{
  "n_head": 6,
  "vocab_size": 8192,
  "activation": "gelu",
  "positions": "learned",
  "qk_norm": false,
  "attn_scale": 0.125,
  "init_std_qkv": 0.0283,
  "init_std_up": 0.0283,
  "init_std_down": 0.0,
  "optimizer": "muon_variant",
  "lr": 0.0101,
  "warmup_steps": 200,
  "decay_fraction": 0.612,
  "decay_shape": "linear"
}
MLP neurons of a small language model. Each row is named by its layer, matrix (down: output weights) and neuron, and shows model dimensions 208-271. Each number is 128 + 32 x the weight over its row's rms, rounded and kept within 0 to 255.
After each neuron's rows, "fires before" lists the tokens most often just after its 100 highest values on Wikipedia text that the model never trained on.

L4.down1172 [136 114 130 122 131 101  67 145 101  74 142 124 147  99  51 106 127 120 121 118  83 162 121 107 151  98 143 150 162 111 144 136  57 136 160 123 100 134  88 123 203 137 188 162 142  80 132 117 191 165 143 152 146 154  99 128 126 105 199 119 134 153 152  95]
fires before: " -", "|", " A", " Al", "."

L5.down1241 [105  99 104 130  89 166 180 129 158 179 109 141 154 146 101 135  80 152 118 102 106  59 109 104 143 104 100 106 104 124 116  68 179 140 191  95 122 115  99  98 133 155 165 109 148 172 125 132 120 105 144 136  88 132 126 126  79  88 118 122 114 160 116 117]
fires before: " ", "|", " \"", "|---|---|---|---", " The"

L5.down325 [222  86 126 143 141 150 121 144 152 194 109 101 163 139 184 130 159 150 110 136 174 183 131 167 136 102 114  88 146 139 119 108 128  98 119 110 154 149 136 132  99 128  87  93  83 111 113 174  91  74 124 161 159 179 136 116 188 148 125  76  82 106 132 139]
fires before: "|"

L5.down844 [152 130 104 138 128 142 134 161 120  82 138 108  87 121  76 154 102  88  98 133  97 128 129 115 171 110 136 180  95 121 155 135 137 166 128 115 131  71 114 133 124 109 135 128 185  74  80 112 125 131 132  75 183 124 145 137 175 126 122 141 119 171 140 176]
fires before: " |", " ", "ing"

L5.down1028 [143 141 162 128 143 165 133 152 138  64 153 124 143 167  73 109 124 144 162 131 149 136 186 196 134 160 115 137 130  81 136  83 122 134 148  60 106 145 146 117 126 130 150 116 160 141 160 120 117 122 117 102 141 147 119 118 149 104 134 132 150 159 143 175]
fires before: " |", "1", "et", "2", "3", "4"

L5.down286 [138 140  89 148 116  59 149 178 147 162  93 112 147  96 135 148 165 148 144  97 111 134 140  86 136  93 112 184 170  76 119 144  61   1 132  76  98 124 161 150 125 135 209 159 139 109 181  74 173  98 134 174 112 107 113 144 126 105 132 122 125 154 173  99]
fires before: " -", "-", " Al", " A"

L5.down1381 [ 32 165  85 141 126 106 102 143  78 118 151 143 103 109 123 132 124 101  77  95  84 140 185 120 121 102  39 113 137 119 171 139 148  74 154 125 125 127 131 130 167 155 135 109  77 149 148 150  90 118  97  91 124 100 123 107 137  88 108 148 102 134 129 108]
fires before: " |", " |\n", "\n", " L", " ", "ance"

L6.down981 [121 103  66 124  99 160  81  70 204 138 140 127 142 132 122 121 160 106 167 131 106 131 119 127  87 118  96 124 129 149 134 149 158 103 173 156  64 142 140 151 156  99  84  80  97 167 100 127 183 172 159 108 103  77 139 139 189 136 153 137 139 138 118  90]
fires before: "|", " |\n"

L8.down217 [160 129 114  80 128  80 147 151 145 113 132  99 162  90 131 143  97 169 165  71 119 146  88 157 200 149 117 143 117 145 155 119  28 177  76 116 166  83 108 108  80  98 105 115 133 131 180 127 105 101 177 126 128 167 164 117 147 137 112 129 121 138 139 150]
fires before: "\n", "=", " ==\n\n", " ===\n\n", ":"

L4.down259 [119 105 143 121 135 159 104 198 104 118 103 149 107 114 136 145 117 127 110 154  93 130 152  98 103 125 130  94 142  97 153 149 154 194 139 142 151 120 186 205 135 118 189 167 157 130 127  71 107 113 102  89 110 224 109 111 124 124 187 110 132 173 106 104]
fires before: " ", " |"

L6.down1435 [190 101  89  85 119 122 113 135 150 111  76 126 124 129 100 144 157 178  94 101 130 137 109  88 168 154 111 180 126 112 133 130 128 136 140 139 114 129 101 127 106 188 115 171 121 119 104 132 140  64  97  62 108  67  94 158 107  20 180 105 117 118 136 152]
fires before: "1", "0", "-", "4", "2", "3"

L5.down812 [180 165  97 140 145 141  74 200 199 147 166 150  92 122  99 130 133 129 213 107  90 134 130 122 163 135 115 164  78  90 116 114 180 150 134 118 143 135  80 145 135 133 122  51 136  94 101 122 120 132 161 161 109  73 142 111  84  77 173 111 166  99 142 192]
fires before: "1", "0", "3", "2", "6", "4"

L5.down784 [ 78 114 127 126 199 120 148 174 154  96 118 107 210 142 100 107 172 118  42 121 171 141 127 137 145 142 124 156 143 119 145  97 149  80 104 111 137 135  92  90 139  79 144 150 112 106  62 154 133 195 118 219 146 149 125  82 168 148 140 169 119  95 110 126]
fires before: ",", " to", "–", " |", " and", " season"

L8.down176 [163 126 125 104 136 106 114 123 148 137  97 109 102 129 141 114 166 121 179 138  75 150 140 156 118 130 140 152  82  81 133 135  59 131  80 199  56  45 122 120  67 154  91 175  61 144 175 102  53 146 121 196  87  86 129 105 164  65 152  73 140 179 119 138]
fires before: " ", "0", "1", "2"

L8.down1238 [110 157 164 104  87 151 151 106 137 150 174  87  73 102 174  95 108  73  91 135 152 184 119 163 170 101 106 140 102 136  91 146 123 136 140 114 100 118 127 173 129  39 131 106 130 181 150 131  63  94 146 143 143 175 159 169  79 131 165  89 137  63 120 134]
fires before: " |", " of", " |\n", ":", "\n"

L8.down212 [ 87 172 131  88 148 148 129 173 141 182 106 137 150  98 106 184 149 112 153 125 135 153 106 152 180 140 181 168  85 133 167 111 181 157 103  92  72 120 158  58 114 183  99 120 154 185 152 112 115 176 170 150 158 110 117  61 117 125 113 120 108 135 121 195]
fires before: " "

L5.down1142 [149 143  91  71 146 156 218 124 179  97  78 146  84 136 125 201  99  98 163 138 115  61  63 127 148 125 106 114 125 128 144 111 190 146 134 164 175 129 139 105 122 131 110 153 167 141  79 186 118 157 118 158 178 167 117 159 123  89 107 141 139 139 141 156]
fires before: " |", "0", "1", " "

L8.down87 [161 115 121 135  50 129 164 149 120 138 110 104 103  75 165  71  83  50 152 129  89 119 100 168  85 144 126 141 174 108 125 138  68  95 118 130 158 152 124 109 108  92 129 143 102 165 152 175  81  75  96 117 136 163  75 118 192  46 120 123  97 130 156 126]
fires before: " "

L8.down1279 [101 147 168 144 134 114 169  93 144 125 139 160 139 148  99  96 161 125 134 149 119 153 122  72 218  80 167 106 144 136 130 155 157  94 137 147  74 139 161 169 198 155 105  70 140  85 119 159 128 164 110 108 107 170 105 158  88 155 110 189  80  95 135 123]
fires before: " ", "-"

L4.down1086 [ 81 120 164 145 158 151 106 137 176 137 124 136  97 112 151 147 133 101 161 134 115 182  89  80 201 130 130 116  94 222  91 108 135 136 180 165 152 107 157 124 105  91 169 118 138  99 174  89 143  87 141 109 180 122 142 129 187 139 151 107  87 136 130 151]
fires before: " ", "2", " Candidate", " |"

L8.down1052 [124 119  96  77 169  82 132  86 138 138  97 123 183 134 122 106 141 139 142 136  95 116 134 126 172 213 168  94 101 151 111 137 105 125  94 156 101 179 152 150 161  74 105 143 139  98 118 145 176 128 123 146 104 156 140  96  71  82 116 140 139 145  53 154]
fires before: " ", " January", " July"

L4.down525 [177  96 113 120  87 128 136 173 108 141 128 111  57 107 112 117 111  41 125 165 128 124 103 149  70  92 175 173 156 154 147  89 122  96 162 133 129 218 186 157 138 143 117 113 129 149 125 161 152 131 121 150 154 140 173 187 144  99 136  86  91  97 177 122]
fires before: " ", ","

L5.down560 [121 129 109 139 150 124  66 128 201 142 185 105 153 136 183 154 110 105 167 127 118 149  87 190 101 112 130 102 126 141  68 118 141 146 166 150 159  97 119 120 143 121 100 115 118 120 148 160 174 108 121 129 143  75 180 129 181  88  84 105 137  69 163 169]
fires before: " |", ";", ":", " ", " by"

L8.down827 [ 80 100 129 138 136 107 150 137  61 156 131  90 144  97 117 108 122 131 118 154 139 148 172 152 109 120 105 120 131 131 100 160 162 176 140 100 111 102 131 121 114 154 151 177 103  94 134 120 129 106  93 100 157 145 183 133  78 110 156 126  76 154  85 139]
fires before: "|", "-", "The", "N"

L4.down111 [ 53 153 161 148 148 173  80 154 180 131  85 140 133 175 131 107 140 116 144 113 150 189  58 143 151 166 173 114 109 160 146  87 154 119 148 164 144  80 151  89  79 151 154 168 173 133 137 153 159 162 113 110 180 134 129 133 160 164 165 170 138 135 147 124]
fires before: " |", " |\n", " ", " Att"

L8.down357 [ 86 175 175 124  86 129 129 120 165  58  90 109 114 119 107 128 105 189  73 107  96 133 107 187 178 147 127 142 142 193 177 107 136 206 134 124 103 143  91 115  86 144 149 137 158 168 121 104 127 131 128 143 100  72 115  84  68 125 137 146 108 118 143 174]
fires before: "-"

L6.down148 [168  76  77  65  64 133 151 108 157 171 162 103  69 120 167 125 119  91 141 133  82 142 120 177 103 129 209 171 131 127 143 132 119  93 129 144 168 128 129 137 117 103 162  96  91  81  71 146  72 132  83 157 119 133 155 177 117 122 105  61 165 136 174 148]
fires before: " ", " in", " June"

L4.down1495 [127 176 146 104 176 151 159 141 183 143 159 140 139  94 114 132 189  96 189 193  95 127  77 167  88 128  72  99 154 181  71  95 142 118 138 120  81 133 115 185  94 208  65  84 147 113  90 153 103 115  87 163  94  96 166 106 168  98 167 102 132 102 153 158]
fires before: " |", "00", "0", " |\n"

L5.down449 [ 95 150 103 138 172 149 126 131 142 177 124 107 133 124 105 185 114 169 171 137 109  79 167 127 118 161 152 109 147  98 100 136 141  50 142  92 154  88 118 146 114 101 129 140 114 135 188 129 118 161  65 149 138 145 116 165 145 101 124 129  76 117 113 115]
fires before: " |", ":"

L5.down739 [103  98 101 130 131 120 138 143 182 123 116 106 129 129 127 155 101 126 109 100 103 185 122 132 144 134  67 122 140 192 136  98 101 153  93 102 150  67 174 117 151  95 160 130 150  73 162 165 123 135 188 128 175 116 137 158 152 129  93 207 127 134 137 168]
fires before: "|", " |\n", "0", "+", " |", "."

L5.down537 [152 176 151 101 103 127 171 137  71 145  73 110 102 169 139 114  88 153 129 155 134 187 158 148 105 116 123 107 118 116 145 106 106  86 166 132 136 122 123 134  87 136 130 147  90 169 125  48 127 131  90 168 117 146 134 133 158 141 192 150 127 154 119 161]
fires before: " "

L5.down1280 [181  83 141 147  75 160  68 119 169 155 135 124  85  80 132 118 132  95 154 109 161 126  96  72 136 173 103 130 157 170 139 116  90 111 103 144 116 147 124 136 137  95 180 198 176 101 145 118 159 117 181 102 155  92 107 120 166  67  64 133  89 138  93 133]
fires before: " |\n", "|", " |", " |\n\n", "0"

L5.down1345 [114 117 126 122 157 154 150 143 185 157 153 128  91 117  86 196 118 131 162 124  85 137 105 171  56 124 113 150 173 182 185 165 109 168 156 125 121 100 169 137 117  64  50 120 135 126 163 157 166  61  91 101 117 127 100 149  83 185 113 100 145 149 178 161]
fires before: ",", ".", " and", ".\n\n", "s", "–"

L4.down309 [ 83 109 135 119 193  74 164 170 115 160 113 147 134 117 198 136 131 130 119  88 121 154 110 145 121 102 138  99 101 153 111 109 140 121 134 128 145 121 143 162 119 164 155 147 138  81 118  97 109  97 117 146 154 163 104 169 153  84 182 159 152 155 155 118]
fires before: "==", "===", "In", "The", "He"

L5.down987 [182 114 122 141  88 110  78 171 134 127 104 178 101  96 155 158 102 167 114 136 117  92 142 117  93 129  90 134 142 183 137 139 172  86  70 171  94 145 163 192 160  84  63  90 145 108 146 132  99  79 121  97 135 124 126 154 134 145 126 115  94 151 159  65]
fires before: " |", ".)", ")\n", "ed"

L8.down893 [123 149  98  94 139 117  88  70  81 117 181 130 126  81 156 116  75 137 117 132 106 168 117 108 138 130 106 138 107 147 134  63 103 103  29 104 166 163 122 151  74  71 103 160  98 165 120 152 123  70 148  91 104 108 156 152 161  78 141 139 132 121 133 130]
fires before: " and", ",", " "

L4.down1351 [180 120 134 147  88 175  74 148 121 101 140 143 115 172  84 106  90 127 119 153  60 171  77 123 132  97  94 108 128  84  69 149 151 141 191 182 118 110 146 160 117 145 105  91  98 108 152 143 181  59 128 133 139 161 113 108 129 117 134  68 157 173 114 153]
fires before: ",", " "

L8.down155 [122 117 192 134 148 147 126 156 190 158 149 100 122 140 101 136 187 145 145 148 155 128 153 125 167 148 121 118 154 145 133 122 219 154 146 130 119  97 117 130 164  86 125 162 129 177 115 145 143 142  80  95 129 101 125 109 145 123 140  44 103 170  61 111]
fires before: "|"

L8.down1499 [125 166 187  57 177 156 130 179  72 179 200 169 125 164 141 158 127 156  93 154  97  76 127 149 151 104 158 121 131  80 100 117 120 120 135 148 150  84  92 132  99 147 150 142 139 165  99 111 170  70 130 132 138 143  57 142 149 128 114 132  79 146 108 114]
fires before: " |", "199", "200", "202", "end"

L4.down431 [150 136 158 102 109  95  88 130 156 121 134 129 112 132 189 128 129  73 144 142 100 134 157 131 154 136 134 192 108 163 154 123 122 110  83 136 188 139 168  86 134  76 128 155 145 152 112  88 126 135 158 140 196 107 171 145 143 111 127 175 127 110 156 132]
fires before: " ", " |\n", " the", "===", "|"

L4.down855 [151 140  84 120  94 121 125 174 132 127 124 133  48 130 100 133 117  89 205  92 129 131 118 117 157 114 162 168 138 124 183 114 133 131 113 150  41 191 117 170 185 140 107 171 184 150 155 136  95 148  70 153 177 140 144 133  95 126 104  90 137 163 182 132]
fires before: " |", ")", "4", " |\n", "2"

L8.down1226 [124 195 113 158 218 150 105 113 122 116 115 172  96  99 114  93 145 142 170 131 150 187 107 114 160 125 124 138 200 137 137 153 103 128 133 132 134 157 204 135 220 119 134  54 126 139 152 168 203 111 181 173 148 189 145 146 141 136  97 126  74 123 175 125]
fires before: " to", " by", "s", " a", " in", "ed"

L5.down13 [113 115 100  99  84 147 180 144 166 170 113  97 143 109 165 115 138 121 204  69 188  82 115 121 193 143 116 161 152 158  58 100 177 139 111 174 114 107  87 108  97 102 135  98 187 114 113 144  88 126 135 154  80 162 151  97 148 123 119 142 153 200 155 172]
fires before: " |", "0", "–", "2", "3", " "

L4.down907 [170 140 139 128 145  98 129 147 102 133  98  86  98 157 160 133 139  79 141 143 111  83  86 161 168 177  64 107 129 168 166 132 150 140  93 131 188 128 164 101  75 176 150 157 164 102  75 122  98 147 133 153 206 170 167 142 132 144 173 190 141 134  85  77]
fires before: "0", " |", "1", "2", " |\n"

L6.down682 [123 109 124 109 145 134 132 113 143  87 148 122 133 125 161 180  81 166 116 101  72 112 113 130 157  74 144 127 106 157  76 143 133 149 144 148 174 145 109 151 122 130  89 121  79 135  92  66 165  99 119 113 129 111  93 159 192 113  84 151 133 142 183 154]
fires before: " in", " by", " on", " at", " to", ";"

L8.down63 [ 92  77 125  56 116 150  57 180 165 153  67 118 148 134 153 133 101 135 170 109 168 128 174  98  98 166 153 163 177 124 105 182 138 112  71 155 144 124  93 172 119 124 128 143 165 156 141  90  90 110 154 157 125 119 153 114 136 114  98 134 150 121 137 111]
fires before: " |", ":", ".", " of"

L8.down244 [134  71 114 141 179 105 134 106  82 114  37 126 138 139 108 112  83 172 138 119 147 122 134 150 145  85 172  92 108  90 124 158 104 165 113 131 110  80 112 121  71 167 119  79 134  92  96 135 113 192  71 126  97 148  76 152 113 152 137 115  81 145  90 125]
fires before: ":", " |", " ", "0"

L4.down365 [153 142 121 134 140 190 124 140 151  79 162 107  89  85 130  87 118 100 127  60 141 128 122 135 192  64 143 163 179 115 165  84 133  98 126 198 132 150 146 130 183  93 131 156 116  86 117 169 148 133  87 139 125 135  98 101 107 118 130 155 160 113 123 132]
fires before: " to", " by", " in", " as", ",", " on"

L6.down1433 [ 99  59 137 102 114 127 134 133 148 108  85 136  77 119  98 167 113 115 146  87 138 174 128 131 184 147 128 113 117 137 150 155 114 200 122 156 168  88 136 140 126 108  79 167 171 127  98 171  88  92 115 167 136 138  83  90 129  89 144 122 176 146 182 177]
fires before: " |", ":", " (", "\n", ";"

L5.down1066 [178 107 132  90 132 117 140 204 129 107 132 186 147 100 108 167 177 123 110  98 118  91  99 145 174  76  99 156 118  99 151 120 127 147  96 148 156 137 156 152 122 180 104 165 179 117 150 120 123 181 101 165 130 113 122 141  95 143 152 137 162 159 150 132]
fires before: "\n", "==\n", ",", ":", " ==\n", "==\n\n"

L5.down869 [120 158 134  95 144 177 138 171 116 112 127  77 124 138 120 101 121 143 173 175 120 138 157 112 102 147 122 149  86 224 185 131 100 186 105 134 117 109 112 177 121 139 124 148 178 113 147  90  82 182 131 106  79 101 148 116 101 123  99 152 164 131 125 111]
fires before: " |", " (", ")", " |\n"

L5.down1165 [134 146 120 151  73 117 109 105 250 176 128 135 215 114 120  98 143 115 145 134  62 157 147 155 100 156  84  99 120  99 148  77 120 134 118 120  83 143  39 182 113 144 140 145 111 153 173 160 121 127 187 116 122  89  71 126 180 125  83 149 135 165 132 133]
fires before: " ", "|", " ."

L5.down396 [111  99 147 133 112 160 103  86 115 116 120  77 166  88 130  93 116 126 193 139 164 136  97 110 174 148 105 156 136 161 135  86 136 117 139 102 151  58  88 102 175  99 121 145 161 101 136 164 157 167 150 112 123 168 140 112 191 118 105 118 108 135 170 121]
fires before: "|", " |\n", "–"

L4.down330 [ 92 132 147  84 121 142 132 141 209 142 135 145 107 161 130 131 127 159 118 114 100  89  89 120  52 171  86 135 173 114 139 185 135 161 128 177 123 140 111 175 122 197 135 159 139 199 109 159  58  97  76 138 160 116 173 135 128 143 126 104 129 120  89 136]
fires before: " ", ","

L4.down396 [138 179 101 155 114 132 154 121 213 212 111 102 176  84 132 150 160 120 135  98 118  72 116 168 215 170  77 117 131 104  88 141 108 130 138  83  98 157 110 157  56 124 154 133 111 100  91 128 150 145 174 201 157 170 151 142 127 116 124 126 127 160 101  86]
fires before: " ", "00", " @", "30"

L6.down1348 [182 112 161 137  75 129 123 117 103 115  90 150  81 157  87 136 158 112 171  91 176  98 146 117  96  98 152 116 122 159 172 108  91 148 193 182 164  90 107  99 140 146 164 113 129 115 132 157 102  96 144 135  82 146 182 111 156 147 106  86 156 171 166 156]
fires before: " ", ","

L8.down723 [141 153  91  92 202 108 117 141 160 151 135 165  96 188  79 130  89  91  99 159 155 159 193  89  75 135 136 110 104 184 133 115 108 103 102 133 101 127 120 165  75 155 158 158 116 121 117 132 139 139 140 148 150 113  95 153 180 116 172 161  84 150 121 120]
fires before: " ", " It", " The", " He", " She", "=="

L8.down1023 [140 133 109 142 144 109 148 139 121 120 124 158 161 159 174 120 153 161 153  77 114  96 175 149 154 129 144 124 152 109 106  95 152 123 139  75 110 104 201 140 152 103  83 159 139 122 146 182  36 151 128 136 149 164 156  89 169 145  72 155  70  76 105 110]
fires before: " |", "–", "′", "202", ":", " "

L5.down448 [148 110 130  66 159 102 127 192 144 119 170  99 134 111 111 191 187  82 138  96 157 122  82 126 135 159 107 111 188 165 140 120  92 171  96 185 124 208 115 162 134 151 144 151 154 111 126 116 165 191 153  79 147 103 159 135  82 133 117  35 166 145 116 118]
fires before: " ", " |", "100"

L6.down584 [114 127 137 139 200  76 136 154 157 128 185 167 139 133 128  94 144 155 111 191 128 135 121 162 146 125 138 145 134 111 164 109 101 133 148 144 187 120 162 136 137 157 100 132 210 108 102 119 131 100  84 138 100 172 147 170 126 174 156 153  30 142 139 116]
fires before: "==", "===", "In", "-", "The", "He"

L6.down939 [145 112 134 162 169 130 141 129 112 176 122 168 125 125 122  87 122 114 173 105  91 151  89 116 129  86  62 178 161 173 138 175 119 132 132 155 117 140 123 122  97 149 107 127 108 113 140 122 185 110 140 130 132 110 118 149 152 124 100 115  92  68  88 103]
fires before: " ", " and", "–", " to"

L4.down524 [223 126  82  99  79  76 163 122 140 122 151 165 108 151 122 162  80 132 164 137 163 206 155 118  78 136 156 138 126 175  87  77 111 144 141 169 112 103  41 118 112 117 122  92  91 101 148 168  98 118 121 179 127 128 122 187  91 143 159  54 170 171 157 105]
fires before: " ", " of"

L4.down180 [ 96 135 143 109 195 100  90  97 101 112 158 123 192 130 192 101 110 141  63 107 129 156 113 160 145 152 104 111  96 162 119 143 137 112 158 100  88 113 109 104 127 147 134 106  96 158 158 103 133 139  70 106  92 199 117 121  94  76 143 143 142 117 142 107]
fires before: " |", " |\n", " Team"

L8.down351 [104 144 145 137 104 126 119  94  53 138 112 133 162 107 121 165 134 133  86 144  80 167 140 180 153 148 146 124 151 156 178 120  51  79 126 130 133 115 175  97 135 134 137  90 156 149 123 167 107  53  80 125 156 111 151 135 119  80 162 146 122 143 194 156]
fires before: "-", "|", " ", " Team"

L8.down347 [116 122  92  94 142 153  97 128 129 141 122  98 163 131 155 153  97 101  65 130 113 196 159  97 141 139 116 129 129 177 118 121 112 117 124 159 162 191 145  85  86 130 115 103  94 130  32 115 136 136  93 156 130 131 158 198 157 141  98 133 151 150 102 115]
fires before: " ", " the", "ce", " August"

L4.down241 [113 146 135  67 180 141  93 153 108 147 141  77 147 146 132 139 108 129 131  93 104 149 123 131 152 108 180 134 153 150  90 187  96 161  83 121 116 151 155 121 154 105 134  87 129 130 108  87  98 107 159 133  94 104 101 138 171 143 119 153 165  41  93 109]
fires before: " |", ";", "′", ":", " by"

L8.down1067 [117 123 141 138 148 175 172 169 206 170 131 125 177 124  93 145 150 173 171  78 104  88 118  96 117 160 114 109 146 102 168 152 141 116 153 108 166 150 108 126 147 148  75 137  65 161 114 143 209  71  86 121 102  95 205  61  71 137 133 132  91 149  84  93]
fires before: " ", "F"

L8.down30 [110  99 119 192 187 127 199  87 208 133 138 127  79 153  88 107 118 174 123 113 185 207 128 118 102 145 145 152 114 128 120 107 171 101 120 127 123 115 171 147 154 135 146  80 104 156 124 126 135  84 142  93 135 148 139 117 111  98 123 144  64 144 164 153]
fires before: " the", " ", " his"

L5.down1400 [120  82 134 101 143 158 185 165 152 186 153 135 127  95 132 166 186 117 152 108 140 104 106 141 121 134 166  96 121 132 130 122 164 135 112 119 114 199 167 128 190 124 114  80 119 132 118 130 125 169  90 138  74 168 151  85 112 119 136 117 181 140 117  99]
fires before: " ", " |"

L8.down1417 [129 135 132 105 128 169 190 106 110  95 114 129 114  88 144 210 172 152 136  85 120 119 147  97 123 135 110 122 123  74 105 175 114 100 162 182 120 103  89 151 146 159 112 129 114 112 149 202 144  94 147  93 159 111 139 170 116  93 185 103 108 125 158 124]
fires before: "0", "1", "2", "3"

L8.down1372 [130 103 120 138 187 124 126 143 112 169 153 176 121  91  98 166 107 106 137 166  68 112 155 126 144 158 138 168 111 153 176  89 151 130 134 100 165 111 170 169 196 134 120 158 116 145 139 155 104 112  95 123 129 136 144  90  99 148 107 158 144  99  81  85]
fires before: "|", "-"

L5.down750 [168 110  69 146 111 175  97 163 128 126  96 153 193 121 142 136 174 171 143  83 139 119 132 130 143  92 131 142 175 108  76 125  84 118 162 146 109 164 184 124 189 145 164 123 102  96 116 124 175 134 161 142 118 116 161 141 156 148 148 108 129 112 113 116]
fires before: " ", ",", ".", "\n", "\n\n"

L6.down639 [135  74 101 138 166 113 158 163 153 109 125 107 104 118 134  92  67 122 144 131 121  81 130 134 142 107  92 105 145 155 158 100  94 133  48  76 168  72 115 115  77 146 129  93 131 111 234 123 164 116  80 121 130 126 124 139 174 110 145 173 187 138 115 132]
fires before: " ", " |", "0", "–"

L6.down938 [111 145 160  97 173 146 133 123 140  99 138 115 124 127  99 128 163 114 105  85 142 146 166 158 119 172 138 146 112 162 148 115 145 132 109  99 122 167 117 160 113 150 113  96 129 149 177 142 161 146  97 185 102 113 142 138 109 122 182 126 158  76 118 112]
fires before: " He", " It", " The", " In", " She", " After"

L4.down646 [145 139 138 167 139 138 127  67 101 172 122 116 179  97 162 112 130 120 105  81 164 139 108 183 119 111 154 106 161 120  82 107 161 129 159 135  74 108 127 157 133 152 170 122 160 167 105 118  85  92 103 117 147 153 133  98 151 118 134 116 129  99  83 110]
fires before: " ", " |", " Final", "6", "5", "7"

L6.down437 [160  71 122 179 152 180  89 167 160 194 134 133  97 125 112 137 148  70 123 113 134 126 117 139 104 135 155 127 156 162 163  58 139 122 105 126  95 108 131  71 135 175 130 173 134 193 100 155  71 139 119 105 174 108 138 101 110  92 106 113 124 174 152 114]
fires before: " ", "|", " |", " |\n", " −"

L4.down1411 [ 72 161 188  69  82  94 174 170 182  90 185 139 141 174 157 183  21 101 123 101  87 190 127 135 110 122 101 128 140 143 100 178  78 188 165 145 145 124  73 176 180 137  79 120 112 120 108 119  60  59 135 144 124 153 117 161 159  96 134 140 100 129  70 134]
fires before: " |", ".", " \"", " FW", " MF"

L5.down580 [156  74 181 197 166  92 166 134 122 100 145 173 129 164 204 186 127 160 112 140 137 106 131 124  68 140  99 153 142 191 151 159 105 146 165 115 183 111 137  94 166 141  46 124 113 158 125  96 138  61 134 114 239 109 125 151 153 155 148 135 157  74 142 190]
fires before: "|", "-"

L8.down990 [207 123 142 128 135 163 127 128 106 171 124 117 130 145 113 116 136  58 122 127 143 112 171 188 145 163 152 101 154 202 104 130 127 133 115  73 104 114 119 175  31  99 143 155  91 148 115 114 115 116 108 138  61 146 153 115 105 124 134 177 122 179 151 148]
fires before: " "

L4.down911 [114  96 104  97 140 176 169 145 184 147  92  68 131 105  93 135 104  30 173 129  85 162 132 103 156  85 165 102 101 130 156 147 122 115  90 128 102  81 137 135 177 150 187 114 101  87 102 120  60 163 157 106 157  65 160  96 172 143 155 139  57 143 167 161]
fires before: " ", " |", "0"